config = dict(
    num_hidden_layers=8,
    hidden_size=192,
    num_attention_heads=2,
    num_key_value_heads=2,
    head_dim=64,
    intermediate_size=768,
    vocab_size=8192,
    hidden_act='tanh_gelu',
    norm='layernorm',
    norm_place='pre',
    norm_eps=1e-06,
    positions='learned',
    qk_norm=False,
    attn_scale=0.125,
    bias='all',
    tie_word_embeddings=True,
    parallel_block=False,
    extras=['capped logits'],
    init='normal',
    init_std_qkv=0.0399,
    init_std_o=0.0496,
    init_std_up=0.0572,
    init_std_down=0.0572,
    optimizer='muon_hyperball',
    learning_rate=0.00802,
    beta1=0.95,
    weight_decay=0.0,
    lr_head=0.0108,
    max_grad_norm=1.0,
    warmup_steps=200,
    schedule='wsd',
    decay_fraction=1.0,
    decay_shape='linear',
    final_lr_fraction=0.0,
    batch_tokens=32768,
    max_seq_len=512,
    doc_mask=True,
    train_tokens=156000000,
    max_steps=4761,
    dataset='wikipedia_en',
)
MLP neurons of a small language model. Each row is named by its layer, matrix (down: output weights) and neuron, and shows model dimensions 0-127. Each number is 128 + 24 x the weight over its row's rms, rounded and kept within 0 to 255.
A block is one neuron, or neurons of one layer that tend to fire together. Before each block is what it responds to, as a language model described it from the Wikipedia text at the highest values.

Responds to: Anaphoric "the" + topic noun
L3.down424 [ 90 121 109 141 134 152 172 128 132 120 156 110 160 152 104 122  91 146 144 107 133 102 104 188  83 167 128 118 164  98 152 162 107 128 144  90 128 124 178 111 169 118 146 122 101 125 128 114 118 111 114  93  93  90 108 115 107 152 127 137  75 140 141 120  93 137 125 139 120 134 177 118  96 153 147  55 126 134 147 115  99 127 136 132 175 136 139 128 126 118 154 123 137 135 128  89 137 131 138 119  97 152 133 111 161 120 107 143 153  75 162 144 108 163 120 133 154 138 134 142 102 136 124  89 131 133 168 152]
L3.down727 [145 139 126 137  94 141 131 117 149 168 146 136 111 121 139 129 111 116 128 152 141 120 122 138 118 134 113 149 159 164 166 171  97 132 142  92 146 144 162  84 155 122 139  73 126 128 147 156  90 137 116  99 139 145 158 184 133  87 132 116  98 145 133 119  80 108 106 155  95 133 144 138 110 168 108 119 117 130  82 136  86 110 141 111 134 132 128 143 109 114 139 102 115 122 150  98 166 116 133 114 115  86 115  90 116 163 114 169 122 157 137 141  58 127  81 145 102 108  87 153 135 180 147 127 161 105 157  88]

Responds to: Degree and quantity modifiers
L5.down78 [136 135 159 140 103 160 113  84 116 127 153 128 134 119  94 185 138 158 156  95 136 108 112 163 146 138 155 146 123 108 140 121 133 162 129 117 125 144 125 105 108 115 116 121 144 146 139 146 113 148 115 106 128 109  91 128 111 142 107 142  83 118 138 140 154 160 104  86 128 151 177 115 105 113  98  88 175 143 102 106 138  77  87 137 102 150 152 138 156 153 131 115 130  82 130 161 142 102  79 156 109 123 126 163 157 149 135 118 121  70 133 130 129 104 143 115 146 113 144 145 130  65 153 126 136 127 156 140]
L5.down97 [162  88 117 105 139  90  95 118 123 130 127 137 119 139 116 135 115 139 125 122  91  96 159 129 125 138 164 109 116 141 135 144 134 220 157 121 136 106 117 128 146  98 126 117 129  81  88 112 148 125 133 129 132 110 109 114  88 112 107 146 129 134 140 113 138 135  72  82 177  90 177  83 117 119 133 114 154 156 148 170 139 107 162  89 146 116 142 172 121 115 131 186 119 115 116 131 125 156 138 150 129 131 131 147 115  85 114 123 126 132 136 152 120 100 120  97 155 119 103 151 110 100 141 121 125 109  88 105]
L5.down278 [129 139 156 117 111 101 161 132 139 101 108 168 157 133 142 123 120 141 105  92  98 155 145 112 111 183 151  97 137 131 114 114 131 161 143 125 165 138 132 112 148 138 170 151 119  81  87 157 142 136 124 140 125 109 176 163  90 117 150 112 119 134 143 158 125 122 155 130 136  91 129  87 107 150 146 148 116 134 139  99 127 117 137 116 151 110 138 107 142 122 123 111 101 132 158 111 128 119 143 153 127 147 128  98 156 101 134 108 111 114 136 118 122 117 125 157 172 196 155 123 145 141 133  89 135 106  94 148]
L5.down454 [ 95 106 145 136 170 125 137 124 164 147  94 149 138 131  99 124 119 117 153 146 136 128 167 116 123 138 154 143 117 103 135 176 121 170 145 135 148 145 161 151 106  82 145  87 151 120 149 106  70  63 148 150 114 132 160 125 124 102 128 148 103 185 161 142 136 166 111  97 168 139 134  96 137  98 129 174 101  70 130 136 122 132 133  99 139 132  91 114 142 143 101 149 114 141 117 155 158 141 119 143 201 166 154 147 154 104 138 132 115 140 140 137 101 152 104 107 121  99 105 139 126 108 159 124 143 145 126 145]
L5.down521 [132 157 112 128 117 105 152 166  85 158 177 147 152 106 139 131 126 140  61 121 106 143 128  93 122 100  71 125 119 138 115 102 111 118 146 117 116 127 111 136 128 156 147 145 164 126 110 160 196 147 133  82 131 133 102 150 161 124 133  80 154 119 162 128 128 164 114  95  90 132 144 132 120 119 132 158 133 118 105 121 134 125 117 144 145 115 156 124 146 131 156 153 128  99 143 145 144  84  84 128 227 118 131 104 143 136 103 148 112 147 161 125 144 126  99 164 109 118 135  85 159 155 196 156 141 157 118 117]
L5.down547 [104 143 172 131  90 129 179 170 136 125 141 137 160 108  82 138 134 107 131 150 138 132  63 136 100 108 110 116 137 168 121 133 130 166 137 157  92 104 120 136  99 143 131 127 138  97 154 130 108 104 139 103  96 136 102 141 150 127 158 122 116  97 135 133 120 127 121 144 121 124 137 119 175 132  96 145 154 137 172 125 125 171 123 106 132 138 144 122 141 148 122 109 138 155 124  98 122 101 133 167 124 123 167  97  98  79 146 147 105 113 111 133 167 121 128  82 100 188 142  96 106 156 132 148 121 134  89 166]
L5.down568 [113 141 101  92 140 156 119 103 101  98 176 127  91 110 128 120 147 133 145 153 117 124 142 176 167 126 134 132 156 121 141 120 130 123 125 129 101 137 111 121 111 165 138 126 128 148 108 122 113  86 143 174  95 125 107 174  69 131 129 163 133 145 134 106 125 148 144 155 124 138 111 133 116  73  86 159 137 146  88 173 116 142 134 138 117 152 103 134 104 131 100 151 120 108 115 160  92 128 160 114 154 109 129 122 172 144  79 144 144 179 122 132  91 119 128 118  77 122 199 170 125 115 150  77 119 119 103 150]
L5.down648 [144 117 132 157 152 135 118 127 132 113  98 127 153 147 139 152 155 192 144 122 147 161 179 144 139 151 127 122 148  68  93 156  84 129  73  68 163 113 133 110 161 123 153  82 119 160 109 133 164 134 135 143 122 154 105 181 184 144 108 110 130 142 101 139 124  96  92 124 130 174 134 124 153  97 123 147 135 125 136 101 124  77 123  97 120 134 122 107 132 151 120 142 120 124 122 152 116 115 114 139 144 110 161 135 168 134 147 118 134 100 104 151 135 112 114 123 121 113 119 105  98  89 175 115 135  85 108 133]

Responds to: Opening parenthesis
L2.down570 [ 98 149 183 123 107 132  84 138 114 161 129  94 137 124  98 134 166 165 104 102 129  71  96 145 123 121 125 126 115 118  84  81 188 160 133 119 152 117 105 131 103 118 133 134 155 118 137 154 134 151 136 169  80 131 116 111 112 159 167  68 103 116 135 132 124 131 122 139  69  94 127 130 113 120 131 127 126 130 151 125 163 141  75 119 106 158 165 128 124 120 110  90 110 120 113 133 108 111 165 141 140 115 157 140 143 139 148 132 108 133 164 101 139 100 109 152 134 135 122 135 114  93 133 115 110 131 112 121]
L2.down640 [100 113 101 145 115 143 112  93  74 135  94 113 182 121 128 103 140 140 129  92 179 109 122 160 101 121 162 171 114 113 113 114 132 134 116 147 149 125 127 165 135 129 124 121 121 148 116 125 147 127 135 121 137 135 134 112 111 104 125 112 111 122 109  91 136 157 149 135  93 158 126 138 129 111 113 140  81 109 173 109 152 127 106 135 105 123 113 115  97 159 151 126 178 128 145 153 141 106 162 124  97 141 158 144 117 162  98 140 155 154 125 125 129 168 147 112 134  91  76 124 132  66 147 108 122 142 115 129]
L2.down678 [156 137 113 101 149 146 116 127  94 162 160 142 133 116  99 146 113 111 150 109  85 126  99 158 131 159 113 126 127 121 126 148  65 120 106 141  98 152 140 154 114 112  97 113  85 102 103 145 124  84 142 141 121 174 162 128 154 131 168 142 143 138 103 132 123 136  84 129 112 148 120 177 125 128 120 113  98 132 137  99 187 208 151 115 142 134 135 175 145 122 120 116 165 125 123 125 157 148 139 164 148 110 127 129 118 148 120 140 144 121 176 139 165 121 110 101 130 107  93 112 163 120  96 113 132 142 140  93]
L2.down730 [ 93 147 103 133  81 157 136 143 133 135 147  90 178 141 119 139 138 154 144  88 104 115 108  93 140  86 136  94 162 193  95 115 117 163 116 103 118 135 133 104 102 133 110 118 141 106 140 159 152 160 155 111  79 162  90 129 111 116 134 128 100 121 109 132 116 136 111 153 119 156 125 152 150 137 144  99  96 106 133 127 101 147 147 103 126 117 169 135 116 135 124 141 131 138 101 138 129 132 126 147 125 121 158 116 128 116 152 139 164 141 131  87 132 103 115 136 159 135 153 146 169 146 143 125 161 188 139 112]

Responds to: Post-copula adverbs/modifiers
L2.down89 [ 95 122 138  63 169 107 114 143 111 144 116 113 128 152 131 114 119 195  94 157 150 119 118 116  87 151 126 138 101 124 150 100 159 131  81 134 114 143 140 110 108 145 169  96 155 118 122 123 130 164 125 102 130 110 177 116 146 150  87 150 131  98 133 106 140 146 123 143 124 126 113 127  85 141 139  93  89 125 115 133 149 149 127 112 109 117 105 151 133 118  91 124 114 156 173 165 153 145 153 112 160  89 114 154 167  98 147  92 169  96 143 141 137 132 127 106 148 131 111 106  90 114 169 123 169  56 127 122]
L2.down378 [113 120 136 143 139  85 166 146 140 115 164 113 111 120 136 142 104 105 122 134 137 162 151 105 108  75 135  99 171 110 172 130 138 120 132 125 166 130 129 122 108 162 104 134 123 117 154  99 140 154  89 102 181 148 121 113 148 166 143 122  85 146 127 156 114 175 113 124 107 162 160 106 119 132 125 125 125 108 144 135 115 150 121 117 122 133  90 103 119 126 151 147  93 150 102 152 101 108 133 145 150  86 104 135 125 157 161 126 173 126 117 133  84 161  97 134 155  98 124 153 115 106 136 125 127 147 100 126]
L2.down567 [108  99 133 108 152 150 119 127 143 134 118 180 161 141 118 128 170 131 137 135 179 148 121  99 127 141  97 119 144  91 137 126 136 167 136 133  60 123 146 153 119  97 147 127 133 133 100 112  98 113 130 146 157 137 110  99 112 163 125 127 120 108 112 128  70  64 166 106  96 119 137  97 138 112 160 107 130 136  97 173 178 149 120 119 114 127  99 148 126 132 104 119  92 160 129 184 140 129 149 131 144 104 113 159 133 145 103 124 129  95 134  89 104 165 126 130 133 127 126 108 136  84 103 101 178 146 114 115]
L2.down686 [159 114 167 106 134 125  98 141 116 163 113 148 137 134 131  97 111 139 111 139 134 154  96  92 104 153  97 142 154  68 126 127 179 130  78 151 126 161 155 152 111 144 156 101 112 139  92 125 126  48 110 166 147 113 109 102 135 116 148  68 139 129 135 193 141 119 132 141 115 152 151 105 117 108 151 169 133 116  99 137 130 144 154 161 120 151 121 156 146 131 130 145  89 143 169 166 141 129 136 123 104 100 105 122 149 122 178 113 132 131 101  99 148 142 131 168 121  99 145 125 128 156 153 148 141 128 150 151]

Responds to: Repeated proper-name endings
L5.down42 [183 137 124 141 115 164 133 152 146 139 168  90  96 130 159 171  93 134 134 120 128 112 128 148 182  99 157 155 167 140 109 125 104 114  93 131 144 120  62 105  99 158  93 129 143  66 125 130  83  97 115 138 159 136 132 108 113 119 120 117 106 126 101 118 161 144  91  98 135 142 112  73 131 101 126 120 119 114 128 129  92  76 103 141 169 137 123 145 114 164 152 107 154 178 118 110 133 138 136 128 155 119 121 100 122 104 136 156 138 126 161 126 114 142 115 127 113 114 148 137  91 120 115 172  96 119 168 129]
L5.down145 [113  86 161 126 141 122 116 126 133 112 186 156 148 130 131 140 149 136  91 169 131 119 155 139 127 189 100 132 146 119 110 125 130 156 123 129 107 135 151 139  80 116 122 116 160 147  92 139 137 144 124  92 131 157 138 134 127 127 117 128 141 117  97  85 150 119  99 131 113  97 109 108 128 142 133 200 103 162 136 115 137  95 150 120 105 139  96  69 112 104 103 124 112 128 129 182 135 118 138  87 105  78 195  93 148 136  98 138 152 115 106 105 131 164 158 144  92 122 108 120 162 122 103 153 136 144  88 139]
L5.down233 [ 73 143 131  89 129 126 100 112 114 137 164 152 131 152 105  92  97 140  93 145 120 107 125 138 126 117 124 119 105 126 169 146 131 132 105 142 128 141 174 160 103 138  99 115 151 145  93 136 161 124 138 176  93 139 167  98 116 153 118 163 103  99 135 111 123 154 168  82 135 106 118 153 126 133 141 157  88  92 145 129 106 142 110 110 103 133 108 124 133 123 127 136 135 100 111 162 139  97 165 111 182 120 110 109 144 146  99 141  91 163  97 119 114 118 138 157 132 115 154 145 148 133 113 116 132 115  72 122]
L5.down428 [115 155 123 120 124 161  86 166 103 130 159 117 103 150 151 148 145 113 143 131 145 117 147  94 120 161 171 125 142 173 201 132 135 154 130 118 152 160 121  76 109 135 131 104 147 143 121 157  93 107 135 124 118 134 120 160 135  80 135 147 135 137 147 107  89 120 116 153 151 140 143 130 151 134 115  96 134  80 109 101 127 152 134 159 109 147 131 127  76 165 111 120 113 135  92  83 136 154 107 115 128 119 140 154 109 139 119 121 132 130 135 165 129 100 103 132 132  81 124  96 138 163 107 152 145 134 130  56]
L5.down458 [ 85 155 141 106 103  93 176 125 114 114 132 158 119 152 112 101 153 135 112 114 115 148  79 141 168 102 142 146 133 120 166 138 106 131 143 103 143 124 136 155 131 120 122 155 129 124 115 146 118 144 121 147 117  84 133 113  96 103 158 125  70 133 165  78 115 130 105 133 158 188  99 104 121  91 138 165  95 137 123 155 152 108 137 160 115 156 141  86 135 136 166 130 152 152 118 114 149 202 146 132 166  93 109 145 129  94 152 166 129 127 105 103 112 151 135 112 163 147 179 119 137 144 116 165 137 121 100 160]
L5.down498 [128 136  90 111 130 120  91 137 156 100 131 139 105 103 109 124 151 110 133 136 104 142 119  79 128 150 139 145 153 152 131  84 141 127 170  80 112 141 121  94 166 113 143 108 119 137 108 146 122 108 145 140 142 103 147 129 149 104 180 136 134 136 170 124 121 141 134 100 157  75 114 100  95 133 146 156 114  72 136 149 157  86 100 119 113 103 127 135 108  93 121 138  84 123 140 135 146 134 122  93 105 125 121 145 123 115 128 143 144 147 125 144 138 113 111 147 160 139 140 153 121 125  86 149 154 104 135  87]
L5.down720 [104  88 169 102 177 117 123 133 136 146 146 164  88 141 161 159  97  91 118 168 146 146 114 101 136 122 137 131 124 135 123 153 137 103 111 131 131 156 152 170 126 130 108 121 142 119  83 174 112 136 144 160 121 141 135 154 113  85 126 129 119 145 144  46 172  80 144 161 155 143 136  97 125 156 140 105  84 130 130 114 129 129 143 143 118 125 123 160 147 150 114 123 135 130 157 156 138 112 106 136 139 128 140  89 115 145 130 130 130 150 131 139 127 124 107 108 119 146 131 113 135 142 121 131 177 103  92 102]
L5.down752 [103 141 139 137 143 111  91 148 128 140 176 151 133 173 118  96 131 164 158  93 114 129 134 128 145 131  78 145 124  99 172 172 131  88 112 112 108 116 150 128 144 134 105 113 121 147  80 149 158 125 175 117 138 100 130 124 140 121 147 156  98 131  81 110 142 145 136 133 167 122  91  90 116 143 147 153 112 116 103 130  83 150 134 172 132 134  80 113 151 109 106  99 134 114 115 138 135 124 120 132 159  69 115 118 135 115 121  85 135 134 132 186 122 127 146 115 139 124 104 125 152 185 112 156 151 127 126  88]

Responds to: Role/agent linking words
L5.down101 [109  83 104  94 134 138 140 154  96 102 122 131  96  84 109 109 108 101 135 107 168 174 137 161  70 139 121 135 145 132 109 103 145 149 163 146 128 140 110 120 115 124 105 157 129 146  97 204  72 178 158 149 131 100 114 148  86  94 147 139 132 142  65 159 127 145 140 119 166 117 112 152 100  98  91 133  79 132 105 126 125 112 129 146 101 106 131 133 134 112 139 141 112 166 101 142 143 177 123 148  78 122  86 135 125 159 142 111 122  97 114 129 131 112 122 117 162 147 113 109 135 123 103 136 147 144 137 153]
L5.down288 [134 116 132 131 136  90 103 174 102 118 130 108 137 126 120 116 164 142 116 121 135 109 159 135  93  95  97 125 125 113 147 118 106 103 171 177 138  92 115 137 135 176 191 120 129 171 143 104  79 147 135 128 147 101 154 142 161 126 130 127 141 108 115 167 121 121 127 152 105 114 139 118 151 139 164 120  96 109 134  69  96 124 120 148 153 147 160  98  76 112 112 141 104 103  80 123 160 165 135  90 180 159 128 126 134  85 154 167 151 141 106  93 125 136 169 134 163 157 116 130 127 115 174 137 139 145 112 135]
L5.down295 [ 97 174 121  91 137 148  96 131 130 130 165 138 118 117 128 133 130 164 152 131 101 163 152  94 142 141 116 161 157 162 122 151  91 151 188  90  96 101 119 118  97 106 126 118 145  94  94 107 117 149 121 128 163 144 166 123 139 101 120 142 156  86 130 108 159  96 127 159 112 164 131 131 145 171 126 126 129 127 145  93 162 137 135 160  82 142 146 129 128  77 150 149  82 102  93 171 154 168 120 111 129 115 111 139 116 156 110 115 124  96 133 100 111 138 152 163 123  78 120 154  79 138 123 134 111 190 131 139]
L5.down403 [163 120 148 126 119 136 130 105 133 141 154 128 135 118  95 136 122 109 133 100 158 102  94 145 119 143 182 120 134 122 145 127 139 160 112 146 147 139 150  87 102 138 169 165 143 129 136 145  96 109 100 108 127  86 104 129 162 116 155 110 133 120 151 158  86 123  97 100 140 115  79 126  99 120 117 105 116 121 127  91 160 117 143 166 115 116 105 131 128 161 105  91 142  85 128 125 147 157 111 148 135 142 179 117 109 166 117 161  97 159 137 117 161 110 133 118  60  95 151 127 109 126 143 147 113 123  85 136]
L5.down425 [132 135 122 105 146 120 140 113 146 144 142 169 160 124 123 148 134 151 105  98 124 156 148 138  78 110 112 121 144 133 149 118 102 116 114 113 138 127 123 159 106 154 136  66 135 107 146  96 113 142 143 126 142 139  96 118 141 123 103 111 128 126 101 138 159 125  85 121  90 162 166 123 186 116 100 112 143 146 115 118 112 103 134 142 133 139 104 122 112 128 131 134 108 143 145 125 116 105  83 125  86 125 142 138 107 115 151 103  84 142 155 113  96 174 137 165 143 148  94 142 149  82 124 107 139 156 151 118]
L5.down457 [177 135 103 170 165 109 113 135 144 144  84 108 119 119 114 138 156 131 106 168 123 161 118  88 134 128 125 122 116 132 177 145 133  97 153 120 137  73 151 125 118 134 169  97  98 110 154 124 123 130  86 124 122 110 130 128 114 128 140 123  88 136 133 133 123 108 110  90 149 142  97 130  84 149 118 138 150 110  84 148 142 154 145 113 108 138 136  92 115 125 110 111 110 125 122 141 105 147 132 151 201 155 119 100 154 142 135  89 120 147 119 113 109 157 141 174 139 113  97 133 143 108 134 134 111 142  82 142]
L5.down503 [ 93  87 122  96 107 137  96 168  69 109 130  99 121  81 110 115 125 132 125 170 149 127 115 135 115 136 129 142 118 143 106 135 133 115 148 172 132  93 136 162 101 146 122 119 139 117  95 132 114 151 144 138 114 129 141 109 115 108  96 134  98  96 161 116 129 127 180 113 167 114 110 169 102 142 133 125 134 156 139 182 136 138 109 137 140 110 126 106 126  98 176 112 152 111 154 132 104  93 101 121 156  99 120 110 146 131 145 151 125 133  91 141 136  74 118 125 150 119  72 138 147 123 136 158 127 171 114 133]
L5.down728 [128 129 114 165 107 110 142 133 120 156 154 120  99 122  93 142 136 129 134 123 159 116 151 118 144 188 174 126 156 134 148 128  80  98 117 161 143 166 115 121 124  90 125 101 111 158 126 104  93 130 116 121 121  88  88 121 121 158 101 115 134 169 137 104  98  78 113 124 202 137 162  95 124 117 129 141 117 131 146 130 113 107 151 111  97 135 101 114 131 118 123 150 159 137 115 127 140 141 140 169 175  83 137 126 141 110 134 126 158 111  93 116 113 146 117 128  92 120 131 144 145 130 149 129 153 163  77 122]

Responds to: Clause-opening relative pronouns
L2.down143 [134 102 117 124 156  84 106 147 146 122 141 133 151 102 125 153 120 172 120 106 125 178 159 121  96 151 135 121 151 108 197 126 130 146 122 118 125  93 163 121 141 185 104 109 135 130 123 145 106 144  98 146 133 149  89 104 129 181 112 129 120 117 121  96 117 123 112 178 124 152 151 106 109 159 116 120 133 123 145 130 100 123 109 124 150 137  89 101  92 139 115  81 116  99 138 127 151 119 145 117 135  93 167 144 115 140 117 141 101 121  76 122 129 115 101 125 103 136 139 120 124 112 118 158 142 120 183 111]
L2.down423 [141  89 136 120 114 128 125 100 117 123  96 132  77 108 164 127 155 115 146 126 139 113 124 139 118 149 152 120 123 128 113 129 120 123 103 128 123 152 134 127 110 142 114 121 108 138 131 108 141 132 159 152 155 110 105 135  97 160 133 148 129 163 128 124 131  66 135 117 143  98 167 113 112 158 116 125 116  88 128 111 107 115  82 132 134 146 132  92 186 123 113  86 145  93 158 173 113 149 113 108 138 114 100 136 179 104 160 171 131 138 175 126 138 132 101 156 108  80 138 135 162  82  69 151 127 119 160 123]
L2.down512 [ 83 137 174 162 106 110 104 141 119 127 125 171 143 143 153 128 121 149 154 138 133 130 127 138  79 117 143 179 149 106 187 126 139 137 122 121 141 133 111 122 114 148  70 156 130 125 147 104 141 150 149 148 105 109 127 137 124  98 131 128 149 137 135 106 128 143 131 136 111  86 115  76 141 101 154 143  94 136 130 144 128 111 110 139  96 125 115 135  86 174 166 105 147 161 106 147 159 130 100 113 129 120 143 134 132  94 121 113 140  78 127 153 151 146 138 156  97 101 129 116 177 115 110 171 182 129 121 126]
L2.down637 [118 157 149 141 102 115  88 102 150 152 107 157 133  87 106 122 122 125 108 155 149  92 105  87 118  99 140 124 132 169 155 110 158 134 111 133 164 134  93 146 118  96 123 150 122 155 134 108 101 141 154 136 173 134 121  89 174 146  94 142 129 119 142 166 151 125 128 146 149 131 127  91 115 123 143 106  95 106 135  89 161 133 155 125 116 112 105 111 129 192 159 122 137 118 180 135 149 158 178 138 146  98 145 109 112 122 164 111 127 135  91 131 132 165 149 146  90 130 153 110 163 106 135 101 158 149 159 111]

Responds to: Digits after thousands comma
L3.down340 [151 152 120  86  89 125 108 129 132 120 138 154  90 158 122 158 168 128 144  67 136 159 122 108 122 155 125 125 155 127  81 109 119 119 117  98 118 112 121 148 153 133 158 139 118 107 158 132 116 117 125 134 103  87  92 141 164 142  81 166 152 118 141  76 133 103 157  92 103 152 138 185  96  97 126 107  97 135 119 113 164 170 131 173 118 128 175 139 159 143 149 110 122 160 122 136 110 123 102 136 141 103 143 105 148 181 104 153 137 141 149 111 159 103 132 117  97 128 154  94 144 102 147  98 113 111 155 158]
L3.down635 [151 152 115 137 120 132 135 184 119 120 136 127 121 117 113 123 129 111 149 133 111 104 137 126 126 156 133 105 110 113  96 177 131 145  66 140 111 152 120 140 127 137 149  87 125  96 155 129 114 129 130 146 101 135 130 136 161 155 125  99 155 130 155 154 117 105 117 122 143 108 159 117 168 153 115 106 127 146 128 145 116 138 179 130 124 122 178 141  99  86 168  74 141 129  89 102 124 135  72 132 156 147 153 140 149 140  96 101 147  68  83 136 125  86 123  97 166 165 124 142  99 118 134 108 155 194 143 161]

Responds to: Linking as and copulas
L3.down278 [109 117 153 133 104 114  98 134 178 118 132 152 109 106 110 127 130 150 166 132 162  90  94 114  76 162  96 107 139 131 150 119 178 100 107 147 113 108  95 146  96 125 135 123 153 127  91 138 103 123 148 158 141 114 122 124 103 122 117 114 100 157 133 144 138 118 134 146 115 118 148 100  97  95 139 100  96 112 136 112 170  98 118 120  98 136 174 166 115 138 139 151 145 128 114 123 104 145 124 125 163 137 144 130 182 131 132 124  99 124 144 152  91  91 120  95  86 156 100 129  97 129 102 153 150 150 152 130]
L3.down300 [119  99 114 137 143 136 123  77 121 142 140 116 102 113 135  80 146 116 107 115 138 118 132 123 169 146 186 141 112 112 124  89 115 141  88 127 154 128 115 123 119 126 163  83 127 125 119 119 139 142 113 126 129 140 160 124 155 156 122 187  97 125 127 145 102 123 137 157 159 135 131 141 153 120 174 135  93 131 128 142 117  92 146 103 103 158  66 125 165 133 105 120 122 106 162 114 137 151 150 131 124  72 115 133 126 153 108 137 173 134 138  95 141  93  73 162 130 127 115 113  68 147  64 177 104 101 141 138]